Part of a small language model's weights: 12 heads of 64.
MLP neurons of a small language model. Each row is named by its layer, matrix (up: input weights) and neuron, and shows model dimensions 400-527. Each number is 128 + 32 x the weight over its row's rms, rounded and kept within 0 to 255. Numbers have three digits each.
Before each neuron's rows, "fires on" lists the tokens most often at its 100 highest values on Wikipedia text that the model never trained on.

fires on: " L", " his", " are", " was", " were"
L5.up28:140097105154094135070092114149070102123187102150106117122108118155119053162091146169193132123171086072117148125114120109170165118128151125121123160170111189163083108177094168131175130148176114141154159107172057143151080112129119099155133167154085099070101110173117111141136126120095129175123165105115085154089172131090119098161145138154087146128115147098140130174147151109146151131103

fires on: " was", "un", "in", " as", " appointed", "ay"
L5.up1301:181105132115069085095152081109102144170120213075080166127129112153049090152136198110089171133140136103129150103132143117143228161113201096139177144127145102113161162164149174108129160156146154142186174189160094151126152125107105121116114118088122129123147087145224166131131139112105213132159139102163165168190061126123113091111202125133127126142123144184080138071137099177168158094057

fires on: " also", "M", "born", " and", " Votes"
L5.up705:126175194044164149145115083104148111107133129126081150127117095143125179101145146156090124154099142092132095140095081156146080088150107136128111169080137076108124180152092116126130105143111124092127147119167118133149046125094148139141097159081112124142120092129109174056065144088139138115121108161153114124099093178150131151073157197132129112135122109203106092187175034160155122113168

fires on: " |", "|---|---|---|", "|---|---|---|---|", "|---|---|---|---|---|---|", "|---|---|---|---|---|", " directed"
L5.up2716:056119144132090180106134187078169163186137127066092102077129149073164162153120103118180092090151187082148175130117122137163096162081149094158116141102096145178140162075075139119137104104146127112134076136150105088189113112198140157115178134147107166155082077086143139122102155175157125128131128134149093136129136154140121087093146106144130159164160095102133100148093122127155051128147

fires on: " V", " v", "V", "v"
L5.up1930:194139095155161149109131154156124171133135120118135106089083110128140152098116158121158128155136147111191104133108103146142178115161168100136105195101172153147141156093121143138091155082189157051128171170134131142138142127125087072153149174106146098085132147106100122106129070078105147099135071138091118137147138158143114116182131139140124128128142094127101139139192063126175130111148

fires on: "'", " died", " World"
L5.up2086:161165059132164125107074167163142118185074081142136088154116113108132116182124143167078122131143103121117110117144123146177127145112101106103152154128165163150097064094182153132157142070151097137118111081162165173110119125080172115107074151130126104175157145114141127105178133114097108144103130137118145135127157090178130148135097173128202093096145097117099075137180162144129114088141

fires on: "9", " M", " cat", "6", "m", " m"
L5.up1754:134125107075188102125081158128174127094163153160138094152123148065150132139137125110124116090160117148155158138144146120079059125146111092168120150052070114175138110158133115108060121174124117101135125150129126129142115091159113128134160103117142158101143143123114147141115071114150102152121061082107138119051136158077156136127095087083186088097114174205146111165145042126148100161088

fires on: " ", "1", "–", "em", "-", "g"
L5.up2512:079124070151141111116143107132128140091151191136130142176133129148101141092091082091137150171139074133201179177109089064140101177153139075097127090149153055109095200080127127157120150162072117142154119095079130082137163165153115107077165088125100109168109151161123161139128092149136118147074145188136116104189146140140146093115140136096189098111153078200129149159137117041117181190134

fires on: "ent", " of", "art", "est", "and"
L5.up1962:107124155082096114123162080130132156129133134086115155129131111132108103127103168097139158187091045109062139111119083097161129130113141077129096156148083108168152102135094137113120143088173130130153172061132126127110141148098135142139149133138108119107112133151133172163143086087121071105146147124145151092085118110172122130164131114135102188105119124135077138140085130152163076128123

fires on: "0", " m", " running", " jump", "ong"
L5.up2131:101152174090139121126151123145177175135058145122107097210195119120099085187130085084085111106149148139111111148123129104088111131146105136080153134160177071128147167093153104201098164091105095149065104130083113149095105104110141132163113128174093103162072129101147156135156136166055141106123131146126127114125084072167111162122167076094085175154154163154148181092168104119125099114170

fires on: " J", "J", ").", ":"
L5.up2538:182119129181106146111089160113117164170201124142074178108097077103163186080147182146117159167130081137178170141179156111109185145160138053149080114081156131110108180086158113117131107164146080200084119096066122116068119130150128126132148215057206123108097084124151118092122110068102100155178128146150177129128155098074114136098118084163179090161066111132146177136090105183107086165157